Weights of a small GPT-style language model, trained from scratch on English Wikipedia: MLP 3072 tanh GELU.
MLP neurons of a small language model. Each row is named by its layer, matrix (up: input weights) and neuron, and shows model dimensions 352-479. Each number is 128 + 24 x the weight over its row's rms, rounded and kept within 0 to 255.
A block is one neuron, or neurons of one layer that tend to fire together. After each block is what it responds to, as a language model described it from the Wikipedia text at the highest values.

L3.up1708 [196 137 141  95 107 140 108 133 130 119 160 133 121 133  99 133 112 108  80 101 177 135 165 144 117 128 144 139 142 133 143 169 110 137 164 121  86 154 141  90 152 183  97 130 110 129  93 136 155  98 133 131 142 135 132 123  74 102 144 155 144 126 139  95 118 129 113 109  92 147 157 123 139  89 115 120 103 129 125 126 134 144 108 144 117 142  85 128 119  88 138 113 123 154 157 103 144 135 100 133 166 143 144 149 138 114 184 161  94 136  94 169 128 124 136 153 111 138 128 116 107 100 160 149 112 113 112 105]
Middle or final pieces of Latin-derived technical words in biology, medicine and chemistry text, e.g. thrombocyt-them-ia, leptost-achy-um, lymph-oma, triethyl-amine.

L3.up328 [122 158  93 119 152 123 110 120 128 122 125 160  94 151 104 122 131  96 104 130 136 104 133 124  97  95 137 154 150 108 148 102 124 126 141  97 129 114 149 132 129 107  73 144 119 107 139 138 147 125 124  87 141 124 153 128 107 118 132 120 107  96  98  96 111 132 173 131 144 150 140 123  99 164 115 136 108 144 108 174 116 154 130 128 118 151 132 114  83 112 100 146  93 181 149  66 160 128 145 113 140 148 160 129 124 118 146 122 142 159 105 153  81 124 127  68 103 108 153 158 121 162 176 122 120 125 119 141]
Fires on two groups: word-initial "F/f" pieces after list dashes, table pipes or headers (Fletcher, Final, February), and auxiliaries after subjects (had, was, has been).

L4.up247 [140 114 144 126 120 146 120 116 115 132 103 134  97 128 106 124 118 102 142 135 134 144 163 135 127 177 117 127 136 116 156 131 110 138 162  95 131 115 148 170 144 128 119 137 140 144 157 157 139  86 180 176  91 131 174  92 120 142 131 122 115 136 136  92 131  89  85 160 172 114 123  88 142 157  79 133 144 122 116 117 118  98 144 131 173 105 200 157 173 171 145 147 110 137 102 160 107 132 113  80 139 124 134 127 114 123 133 102 102 175 110 151 123 196 148 146 101 136 119 119 111  96 169 120 135 131 109 126]
L4.up574 [201 131 106 121 131 114 145 132 143 164 150 149 134 167 117 125 138  84 118 117 148 121 150 111 109 167 116 116 138 139 115 122 127 113 133 138 143 162 144 120 127 155 155 115 124 149 171 139  99  90 141 158 138  99 160  98 120 161 138 138 123 149 120  54 123 126 138 134 135 134 126 163 111 145  98 155 152 134 115 122 122 102 137 112 154 122 137 190 143  84 170 116 154 103  81 149 127  96 148 138 140 190 149 135 112 172 129 145 125 155 105 145 130 155 143 130 145 157 128  95 135  83 153 114 146 140 103 118]
L4.up1507 [ 90 143 150 192  95 112 143 101 143 132 130 117 126 117 160  89 103 143 155 128 148 214 118 127  80 138 129 135 137 161 146 101  65 135 168 100  92 156 165 152 140 136 118 139 118 119 177 149 116 117 144 128  91 121 149 104 134 120 127 191 107 128 144 101 124 136 181 120 129 147 141 109 121 114 118 146 152 143 137 118 100 170 140 148 126 143 118 133 179 106 129 139 130 150 102 151 108 133 160 134 104 112 130 109 149 113 142 143 152 187  87 164 118 156 144  71 146  99 129 151 111  79 106 134 142 140 136 113]
L4.up1676 [150 140 101 104 139 163 126 146  79 166 109 132  84 120 110 112 129 123  76 138 137 114 159 141  79 157 104 141 160 122 139 100  99 104 154 151 119 106 124 150  86  89 140 168 130 118 155 112 153 104 140 161 149 131 171 145 107 148 136 147 142 165 126  92 145 136 149 133 130 151 105 155 149 145  91  98 180 138 112 145 107 100 169 113 136 160 145 108 138 101 129 169 143 110  80 128  96 101 144 182 162 135 126 125  89 125 138 133 132 157 120  96 116 153 142 160 135 143 113 118 134 149 155 120 200 173 133 130]
L4.up2127 [138 135 198 153  99 151 153 116 115 147 106 150 120 135 138 136 143  93 154  96 135 124 150 113 122 123  80 143 113 125 196 160  92 155 144 166 149 111 171 120 180 119 116 138 136 143 133 141 116 100 136 103  88 112 155 131 156 158 155 153 116 128 146 147 138 132  99 174 159 121 121 118 143 140 109 129  94 124 116 115 133 130 133 112 105 112  94 105 129 147 121 115 133 144 126 114  92 132 160  98 126 137 144  95 141 124 116 103  97 137 126 118 139 154 157 125 103 129 132 153 120 145 121 169 133 108 113  92]
L4.up2325 [129 136 157 147 167 114 153 118  91 151 113 181 166 121 102  98 124 129 124 125 128 138 140 108 143 220 114 144 127 131 136 142 137 138 141 132 153 103 123 118 107 169 115  93 135 127 152 117 148 100 180 112 141 139 157 151 129 156  98 138 131 123 109 132 141 121 170 126 115 144 151 153 129 119 123 134 172  99 135 137 125 147 122 137 155  98 136 162 137 133 144 134 127  99 158 145  83 110 141 144 165 171 103 121 112 149  82 144 114 155 117 148 133 123 132 141 107 149 135 150  87 122 151 126 153  90  83 144]
L4.up2658 [152 139 120 125 103 139 114 156 107 132  90 111 134 107 134 139 132  86 119 141 165 123 148 141 111 139 103 123 137 165 116 160 109 109 114 121 148 142 152 160 118 125 153 145 102 139 157 145  98  74  94 137 183 153 150  72 125 169 165 107  87 126 139  96 131 100 158 175 145 144 115 140 141 126  90 155 117  85 169  94  99  96 105 130 161 122 112 148 145 116 130 186 104 143 105 136 119 132 132 128  88 131 145 108 121 138 151 101 131 146  91 147 189 135 164 109  98 139 118 136 103 126 122 116 113  81 130 108]
L4.up2883 [158 119 143 132 144 131 123 154 141 127  87 153 129 122 120 114  82  85 121 123 168 114 127 141  92 132 119 106 165 110 162 169 121 140 147 162 122 140 132 165 150 111 126 186 111 173 188 149 119 105 110 137 118  97 124 132 115 149 187 129 131 144 109 109 161 154 144 168 144 154 167 139 135 156  87 115  77 100 117 111 108  89 103 114 136 109 110 125 136 122 120 151 142 139 112 107  96 131 121 121 126 126 132 125 126 119 148 114  78 152 134 113 115 137 113 123 103 111 122 163 116 111 142 141 169 132 124 123]
Last token of a short label at line start in Wikipedia headings, list items and table rows, just before a newline, colon or ===, e.g. Electoral system, Leederville, District 9.

L2.up698 [112 156 163 169 103 142 151 157 116  81 112 154 104 141 121 143 115 117  89 116 174 134 134 143 128 167 120 143 144 169 136 126  96 140  80 146 155 144 135 130 109 128 131 112 110 114 147 151 146  97 181 118 106  56 149 132 121 133  94 168 145 106  96 135 153 156 137 157 126  99 132 146 157  85  93 162 139 132 134 110 124  87 142 154 145 118 120 139 170 108 134 174 101 143 122 146 131 154 163 124 120 128  99 142  99 154 108 112 110 126 106 103 147 199 144 121 106 129 140 125  84 137 160  96 126  98  90 144]
L2.up970 [112 137  98 127 143  87 127 173 141 103 117 131 112 141 117 121 130 141 120 157 117 116 119 113 132 128  97 175 160 137 134 139 111 167 125 119 142 113 115 101 127 136 131 132 103 143 156 137 123 106 156 165 144 129 155 196 114 132  93 131 142 144 115 136 160 131 108 110 124 116 106 176 143 131 105 121 122 100 140 133 142 138 120 136 123 101 144 147 141 117 131 114 117 147 163 126 116 146 124 132 114 169  94 125 122 108 157 123 104 182 108 100 137 103 114 137 118  78 184 116 145 162 132 136 116  94 114 127]
L2.up1738 [149 165 115 171  75 125 174 141 102 159 113 151 140 123 142 174 130 119 113  96 140 121 120 134 194 147 135 103 138 136 147 150 122 153 121 125 182  79  84 145 140 159 136 152 138 100  83 131 152  84 115 107 121  93 171 172 128 105 122 124 123  82 142 127 174 111 145 118 145 128 165 116 141 160 114  89 121 108 135 103 103 143 117 134 129 120 120 136 143 148 101 111  76 143 139 129 158 153 140 132 142 145 169 163 122 146 131 148 113 162 120  89  86 124  94  90 132 117 141 177 114 102 152 116 134  97 116 143]
L2.up2000 [109 128 123 114 127 140 156 138 133 145 157 145 129 179 122 115 111 144 112 118 117  88 145 124 186 155  97 141 155 144 155 106 158 121 106 108 162 104 138 110 147 120 114 113 130 174 153 170 132 130 155 105 154 100 152 164 137 146  95  91 135 116 106 173  92  98  97 138 123 118 111 124 173 131 122 152 156  81 145 131 123 131 108 142  74  86 103 156 124 105 133 160  90 170 143 153  87 116 140 101 162 129 113  96 111 132 109 131 138 154  76 132 155 117 123 124 126 126 162 141  89 129 132 134 129 101  64 116]
L2.up2015 [133 146 131 176 112 102 126 131  98 121 145 151 136 173 128 124 160 110  97 121 147 112 140 149 122 150 140 167 148 102 163  93 134 165 119 143 116 129 158  97 123 147  82 146 165 115  97 148  96 114 137 137 139 111 135 134 127 126  91 123 175 136 144 123 127 167 130 132 117 112 158 139  97 129 118 103 151 136 118 139 131 130 171 127 174  80 114 105 171 125 139 208  97 131 120  96 137 120 113 151 162 121 121 146 124 120 102 160 150 164 119  93 125 130 157 147 139 131 140 126 133 125 158 134 121  90 104 118]
L2.up2078 [115 138 151 150 102 146 170 136  96 121 111 122 137 139 109 173 107 110 131 104 125 162 127  91 120 166  99 132 156 115 119 121 144  96 126 128 103 127 143 144 106  87 115 135 135 113 133 129 161 112 139 100 143 142 120 176 111 146 123  85 139 116 102  57 128 143 127 127 107 157 139 122 147 139 149 123 132  72 112 138 125 133 131 145 143 159 139 181 141 111 126 137 112 104 151 131 118 165 107 119 132 150 133  86 157 144 170  82 106 117 110 162 113 114 143 125 151  93 157 125  89 148 216 140 127 129 104 131]
L2.up2713 [138 146 131 146 160 143 142 179  97 117 167 152 144 151 125 142 152 136  94 131 132 110 134 146 152 150 107 198 154 147 120 162 110 153 129 117 156 113 134  73 130 146 171 133 118 101 109 160 113 122 103 150 142 110 156 137 123 153 119 140 128 150 137 150 156 121  95 101 171 161 155 129 150 172  76 167 131 171  95  57  94 148 149 132 164 147 105 154 134 123 109 175 102 152 118 129 114 153 127 123 163 136  86  31 111 139 109 120 127 148 131 127 108  98 128 126 112 126 125  93  84 149 115 135 126 155 127 152]
L2.up2882 [145 134 148 145 138 125 167 153 133 129 131 155 138 126 120 121 105 111 118 109 116 178 150 125 134 144 128 100 159 134 165 119 140 126 129 145 102 119 106  88 149 111 126 151 100 157 144 127  98 109 122 109 159 127 121 129 138 157  92  95 100 151 156 158 157 186 129 140 126  94 126 178 111 147 113 134 125 142 157 117 127 106 140 150 139 144 134 126 149  97 129 146 131 130 135 109 121 127 107 138  68 156 131 115 110 121 134 155  97 121 138 133 129 117 134 137 132 117 150 138 101 123 129 128 124 111  85  98]
Closing word pieces of long split words, mostly non-English names in tables and lists, such as Kabadd-i, Ilavsk-á, Guine-a.

L4.up169 [144  72 121 124 142 150 155 149 128 115 118 172  92 109 130 107 149  86 138 128  87 101 126  97  79 122 104 115 166  89 118 159 138  60 120 108 147 142 132 118 112 148 130 114 135 115 149 161 114 135 103 146 116 141 141 127 107 121 138  87 136 141 147 115 176 118  94 124 112 152  93 124 124 117 107 128 128 107 136 151 140 127 132 140 138 130 170 116 139 141 138 115 123 121 117 150  82 150 146 100 125 156 145 116 165 141 127 127 123 143 114 142 131 137  76 113 136 122 132 177 147 130 138 136 176 112 119 126]
L4.up652 [172 104 156 114 129 106 133 104 151 132 119 143  87  88 126 101  96 123 133 129 107 131 113 128 143 148 134 113 162 119 184 137 128 126 128 113 154 115 138 119 116 163 165 120 116 129 127 110 160 151 118  89 154 164 106 116 140 130 132 157 126 149 106 146 144 112  93 150 107 148 103 113  74 156 123 134 102 132 105 140 115 147 151 100 109 123 111 155  98 103 119 120 117 133 146 105 123  79 108 100 134 147 145  95 156 132 148 134 123 150 112 132 129 116 103 136 149 141  97  95 116  90 171 108 111 126 100 148]
L4.up988 [149 117 139 133 180  99 147 146 137 113 109 130 123 167  97 145 122 150 122 142 148 117 101 128 138 127 117 140 125 120 182 102 129 128  96 101 150 103 144 119 145 111 103 137 127 128 110 133 120  86 144  90 123 102 147 179 104  97  82 107 150 164  84 130 137 113 153 121 113 129 132 102 157 160 120 158 156 130 132 144  55 122 155 121 119 129  86 229 141 136 123 110 147 146 161 127 167 113  95 108 132 160 139 140 126 163 142 139 124 111 161  93  79 114 139 118 121  96 139  98 113 129 162 122 161 137 144 120]
L4.up1654 [140 181 200 136 160 120 158 118 147 139 114 129 136 118 110 144 109 103 161 112 131 159 145  98 143  99 106  79 133 102 138 108 118  97 143 113 101 132 159 115 126 162  92 134 147 128  96 153  80 146  76  83 126 160 178 102 121 116 139 104 146 134 133 121 166 143 179  91  82 111 142 117 138  94 129 114 116 118 124 119 106 111 131 162 108 104 157 171 107 123 120 130 129 104 159  72 112  79 131  70 166 100 144 103 113  93 107 167 117 112 120 114  65 144  88  97 126 113 150 127 109  98 130  84 146 186  82 151]
L4.up1663 [ 99 127 123 137 105 107 106 144 149 166 120 138 127  93 122 117 105 153 138 118 173  75 133 156 138 118 143  97 136 131  87 138 128 123  75 151 146 133 144 133 109 141 134 126 133 131 122 126 168  93 155 124 142 153 142  98 135 113 110 141 135  98 124 116 134 135 107 100 118 154  91 137 121 101  92 123  92 131 125 111 111  69 131 141  35 106 140  87 145 109 135 105 149 149 135 143 110  66 128  78 113 148 139 120 139 146  81 151 116 145 136 123  98 142 109 145 116 108 161 129 101 146 115 126 132 161 127 167]
L4.up1732 [113 161 171 103 139 173 143 134 111 143 142 133 162 138 132 162 127 112  93  89 132 149 124 142 139 154 117  77 156  88 149  95 132  98  94 128 145 134 143  98 134 158 126 153 174 129 110 133 171 135 139 117 130 123 114 133 108 125 111 115 121 103  98 125 113 126 119 147 154 141 129  92 134 141  95 141 103 132 177 135 129 121 129 135 139 109 148 131 149  99 128 131 139 139 138 116 158 162 146  98 100 141  90  95 123  92  76 147 111  97 110 129 147 147 142 141 156 111 174 118 130 110 110 132 118 118  87 148]
L4.up2452 [134 132 116 120 121 175 143 139 111 115 123 124 137 124 116  98 154  91 117  96 151 109 155 129 116 133  96 131  88 111 122  99 188  98  76 137 153 160 132 106 150 174 134 157 120  87 127 117 128 136 108 175 141  96 121 189 149 151 111 149 134 152  97 131 126 132 111  98 121 149 103 102  98 131 123 121 125 158 132 104  65 163 144 136 141 130 118 148 105 139 117 151 101 142 152  75 136 136 104  82 166 159 128  94 107 143 136 127 159 147 159 120 134 137 164 114 149 138 157 129 140 126 130 130 145 118 114 151]
L4.up2678 [156 124  97 114 169 122 116 150  82 148 127 138 111 121 104 142 146 127 102 125 109 126 108 107 134 112 133 120 195  92 140 125 132 112  85  97 131 107 140 142 103 130 158 131  73 124 121 146 142 142 125  79 120  97 138 132 157 140 131 112 142 169 114 105  91 144 111  86  99 161 116 101 130 141 161 129 131 101 150 139 168 120 126 146 135 146 114 107 121 142 116 153 147 126 140  94 131  93 112 122 135 126 108 147 141 125 126 133 122 156 131 108  88 144 110 128  99 113 144 128 139 143 118 129 148 155 136 155]
The token F or f at the start of a word, often after punctuation, list dashes or table pipes, as in F|rogs, F|ernando, the f|uel.

L2.up1015 [119 110 120 153 146 146 119 134 139 111 180 113 134 128  96 125 134  78 115  58 101  86 138 134  80 102 111  59 135 111 146 137 150 137 122 177 129 152 154 111 144 159  93 133 169 115 109 144 102 102 139 107 149 113 117 120 123 156 137 109 126 148 149 113 176 138 137  99 167  65 141 183 123 146 120 136 138  96 109 124 158 140 161 130 180 115 138 162 176 138 154 133 162 178 157 150 151 161 159 134 148 178 101 148 103 122 108 173 148 169  96 152 129 166  91 144 143 163 153 142 109 100 142 132 144 107 162  80]
L2.up1301 [135 132 188 120 174 146 134 138  77 154 142 133 138 159 127 138  99  90 104 112 110 113 137 143 106 149 116 105 140 111 130 132 102 149 113 151 163 112 123 144 130 161 115 144 122 157  82 157 125 142  96 130 122 125 133 133 122 122 132 114 120 167 126 157 143 125 165 135 159 111 108 150 116 134 125 111 105 117 160 129 185 147 142 165 136 151 121 111 106 126 185 122 132 105 126 108 174 123 121 132 109 144 124 104 130 123 110 155 144 129  96 140 140 120 125 145 114 126 127 116 127  79 150 167 138 115 141 142]
L2.up1315 [ 94 123 129 167 129 137 123 107 135 159 113 142 148 129  97 158 179 143 120 117  99 122 156 149 178 152 129 124 124  91 106  87 115  97 141 124 132  98 168  87 137 114 103 103 147 135 116 184 160 139 125 134 193 140 112 129 135 138 127 129 183 109 120  81 117 141 138 173 174 147 151 104 156 152 115 134 121 108 137 110 150 137 103 137 110 108 109  95 101 163 129 120 139 164 180 118 117 124  98 157 122 108 148 102 145 130 125 126 147 142 141 131 119 134 121 166  91 164 120 117 104 151 114 138 178 168 100 111]
L2.up1565 [115 152 130  90 129 181 168 159 143 120 150 123 128 163 132  74 148  77 101  79 198 175 123 124 129 143 115 143 135 123 102 150 134 153  99 168 150 110 124 148 150 134 141 131 152 179 106 130 139 130 157 129 126 162 114 136 119 156 117 154 153 106 115 140 145  96  90 146 124 142 163 161 132 128  96 124 112 114 107 108 162 130 141 135 119 112 147 158 147 113 107 111 152 111 177 100 175 137 166  98 127 133 178 140 140 108 120 128 127 134 125 123 116 140 163 106  78 133 110 118 111 111 106 160 148 158 114  92]
L2.up1641 [124 119 115 149 150 137 114 147 137 136 132 133 120 152 158 100 131 145  70 144  98 120 122 136 159 205 116 104 142 155 171  93 102 133 108 116 134  97  96 122 138 109 161 115 115 183 123 147 137 137 149 138 145 168 133 119 135  94 105 106 127 140 138 162 122  92  88 176 150 158 102 121 128 192 127 116 161 108 155 104 139 105 114 105  92  96 132  99 111 113 156 146 154 139  89 110 109 140  91 148 126 127 102 116  80 116 136 138 158 128 101 134 124 140 109 112 105 127 149 113  86 128 122 119 104 124 105  96]
L2.up1806 [142  96 119 110 159 135 102 124  51 121 166 122 128 101 144 102 112  92 129  96 122 120 163 149  98 136 132  65 120  94 123 149 113 164 166 196 151 126 141 109 100 139  94 146 138 152  73 159 105 107 143  97 105 184 147 150 107  94 100 149 129 148 127 158 127 134 128 145 125 117 111 155 150 147  94 113 138 136 113  98 144  92 128 134 103 131 140 119 114 140 145 135 140 115 118  98 160  97 168 140 135 150 147 181 143 115  93 142  82 167  90 122 150 143 148  97  47 154 108 113  90 132 131 153 155 130  92 111]
L2.up2512 [100 119 147 103 149 126 114 147 129  65 146 142 101 125 112 126 124 112  99 108 121 148  96 108 103 151 128  92 100 139 120 110 145 167  80 140 146 145 138 153 111 117  81 110 108 169 104 149 114 116 111 124 150 134 108 123 121 105 113 128 120 101  80  87  80 121 141 153  96 103 142 133 112 134 134 179 128 141 133  86 125 105 134 130 107 163 152 181 132 128 153 150 133 113  96 122 152  83 100 177 160 149 121 112 130 141 140 126 115 156 139 127 156 114 101 114  99 105 107 121 120 136 153 161 120 172  97 109]
L2.up2912 [161 111 134 139 122 157 119 137  59 121 167 118 117 146 137 140  89  75 152 142 134 139 146 122 164 131 131  85 177 145 110 148 100 130 110 121 128 159 124  82 136 156 143 124 118 143 121 133 112 131 142 131  99 226 124 133 136 128 125 171 155 117 110 132 112 133 126 138 123  73 173 172 205 128 128  89 168 116 141  99 138 159 141 121 107 125 131 120 151 101 187 155 122 121 113 102 153 113 116 120 132 132  77 123  81  97 158 120 131 141 132 114 128 127 165 141 135  91 101 156 106 123 121 162 125 142 152 110]
Word pieces inside Wikipedia section headings between == or === markers, e.g. Purpose, Field Hockey, Society and culture; also short heading-like table labels.

L3.up1112 [153 133 113 135 128 160 147 150 132 150 141 177 111 112 113  84 124 117 139 107 152 137 130  81 110 138 134 123 161 134 172 138 130 126 111 147 116 145 160 141 111 142 173 145 124 153 143 141 143 120 115  68 124 147 156 151 141 127 136 163 126 131 140 109 149 129 171 169 166 122 128 120  79 139 121 148 127 120 132 119 115  66 110 148 140 113 128 158 115 130 137 182 155 131 108 121  88 103 134 135 143 129 135  83 132  80 148 135 110 153  98 129 161 200 130 144 133 166 133 152  79 151 140 142 125  91 108 123]
The final word or word-piece that completes a name, title or section heading, often just before a line break or "==", e.g. Stars, round, Games, Records.

L4.up47 [160 101 160 122 131 167 159 113 150 153 118 156 108 119 119 162 117 112 126 112 135 122 139 152 136 148  90 109 166  75 151 110 113  89 158 132  95  98 123 122 151 132 116 132 112 141 160 112 113 114 127 162 137  87 148 143 136 134 134 161 144 133 121 124  99 154 187 126 127 136 113 143 131 117 109 123 106 149 157  98 140  90 120 126 157 142 111 120 160 140 140 153 114 131 108 108 165 115 154 139 147 139 167  93 129  88 122 114 112 169 106 141 143 110 141 138 170 136 144 114  98 140 146 158 160  80 151 150]
L4.up230 [118 111 150 121  79 148 105 135 104 115 127 149 144 141 113 144 141 112 109 143 141 134 128 134 123 115 142 113 128 126 142  99 132 138 149 148  89 122 142 140 140 155 114 103 133 119 100 169 105  83  98 128 155 124 108 107 113 106 171 122 130 130 149 137 155 129 122 128 131 141 133 119 135 117 110 116 112 109 160 108 127 141 152 203 120 153 127 138  83 130 175 113 139 116 110  83 172 139 130 124 172 114 128 117 103 107 112 113  83 174 140 145 127 127 176  95 115 156 114 125 107 163 154 150 173  89 119 157]
L4.up1013 [ 97 144 129 131  97 139  95  93 146  90 106 136 115 134  88 144 132 164 113 150 135 115 146 158 120 170 105 101 132 125 132 120 117 106  97 115 114 162 144  92 133 111 151 115 104 154 169 165 107  98 107 166 124 113 130 125  84 128  85 107  94 114 128 101  90 157 113 150 147 100 150 161 138 163 112 120 120 127  95  82 159 192 166 132 155 156 106 125 148 140 105 126 107  96 132 144 136 127  24 123 133 176 172  95 104 127 180 123 139 162 131 164 158 119 120 122 131  66 142 154 136 100 158  96 134 116 110 137]
L4.up1171 [132 144 175 130  84 138 132  86 107 139 149 162 110 126  80 127 128 152 158  99 146 136 129 135  94 154 113 108 126 135 132 143 139 144 110 140 137 130 123 112 141 101  88 160 126 132 127  91 127  93  97 144  92 115 156 159 125 112 154 149 157 163  72 137 119 155 179 123 142 165 119 127 109 131 100 140  96 161  99 130 102 132 105 133 120  82 102 108  98 134  87 162  91 158 139 157 145 131 137 126 131 119 175 113 148 120 142  72 108 181  79 147 181 140 133 139 122 141 123 178 107 108  96 135  85 162 134  97]
L4.up1518 [101 101 103 133 156 147 142 108  54 116 146 143 150 161 129  93  95 113 132 122  98  95 160 110 131 145 125 150 151 101  85 119 143 130  57 118 117 119 150 118 115 119 117 127 131 125 109 145 125 123 188 165 121 154 102 125  81 111 121 141 102 136 119 121 201 188  76 110 139 151 131 165 151 126  98 131 187  81 120  93 155 137 112 160 128 100 128 140 101 102 150 143  84 113 176 122 141 126 176 134 170 134 162 124  89 129 161 112 115 143 118  98 170 130 127 137 137 109 135 164 120 135 127 109 135 153  93 146]
L4.up1561 [126 120 114 154 126 112 131 140  81 153 107 144 146 130 113 117 111 140 126 102  91 142 125 126 113 183 101 153 150 102 131 105 159 116 155 126 107 108  97 151 132 168 160 122 122 131 131 159 121 118 159 155 134 138 172 128 172 167 128  90  97  98 129 145 158 118 120 104 130 162 110 150 123  96  80 147  95 124 155 114 131 105 135 129 152 133  68 151 129 108 118 173 127 117 112 105 136 131 107 131 131 148 146 115 115 113 128 134 107 149 161  85 124 131 109  96 149 137 104 112 112 112 150 174 199  86 141 135]
L4.up2748 [117 131 113 113 151 148 132 120 154 104 120 144 176 128 118  93 145 137 126 136 143 146 172 176  82 129 111  90 149 138 171  98 102 114 115  77 117 161 128  95 137  74 147 130 146 136 134 105 106 122  82 132 117 100 110 107  87 170 106 129  98 122 113 134 150 129 144 140 122 116 148  91 159 115 151 121 129 125 171  90 133  89 121 153 155 154 101 144 120 115  87 144 106 148 160 126 134 145 100 150 109 138 130 118 132 102 165 108  69 156  99 142 167 120 145 129 144 134 138 124 115  69 159 115 140 122  86 131]
L4.up2808 [141 165 109 118 166 151 111 134 141 127 156  91 117  89 115 106 130 152 114 120 134 170 156 149 121 186 132  67 173  88 149  76 132 108 150 148  35 115 116 132 143  95 111 136  99 130 138 128 115 119 108 104 122 136 159 105  90 172 116 141 131 119 148 140 138 133 128 103 104 112 176 175 182 117 111 152  84 172  88 113 128 148 127 131 142  97  84 137 136  76 135 135  86 141 147 125 130 129 164 182 126 155 162 157 125 139 153 154  84 153 130 123 166 157 102  75 126 117 119 145 116 121 130 122 134 123  99 135]
Final or inner subword pieces completing rare multi-token words, mostly Latin taxon names and foreign-language titles, e.g. leptost-achy-um, florib-unda, producătoril-or.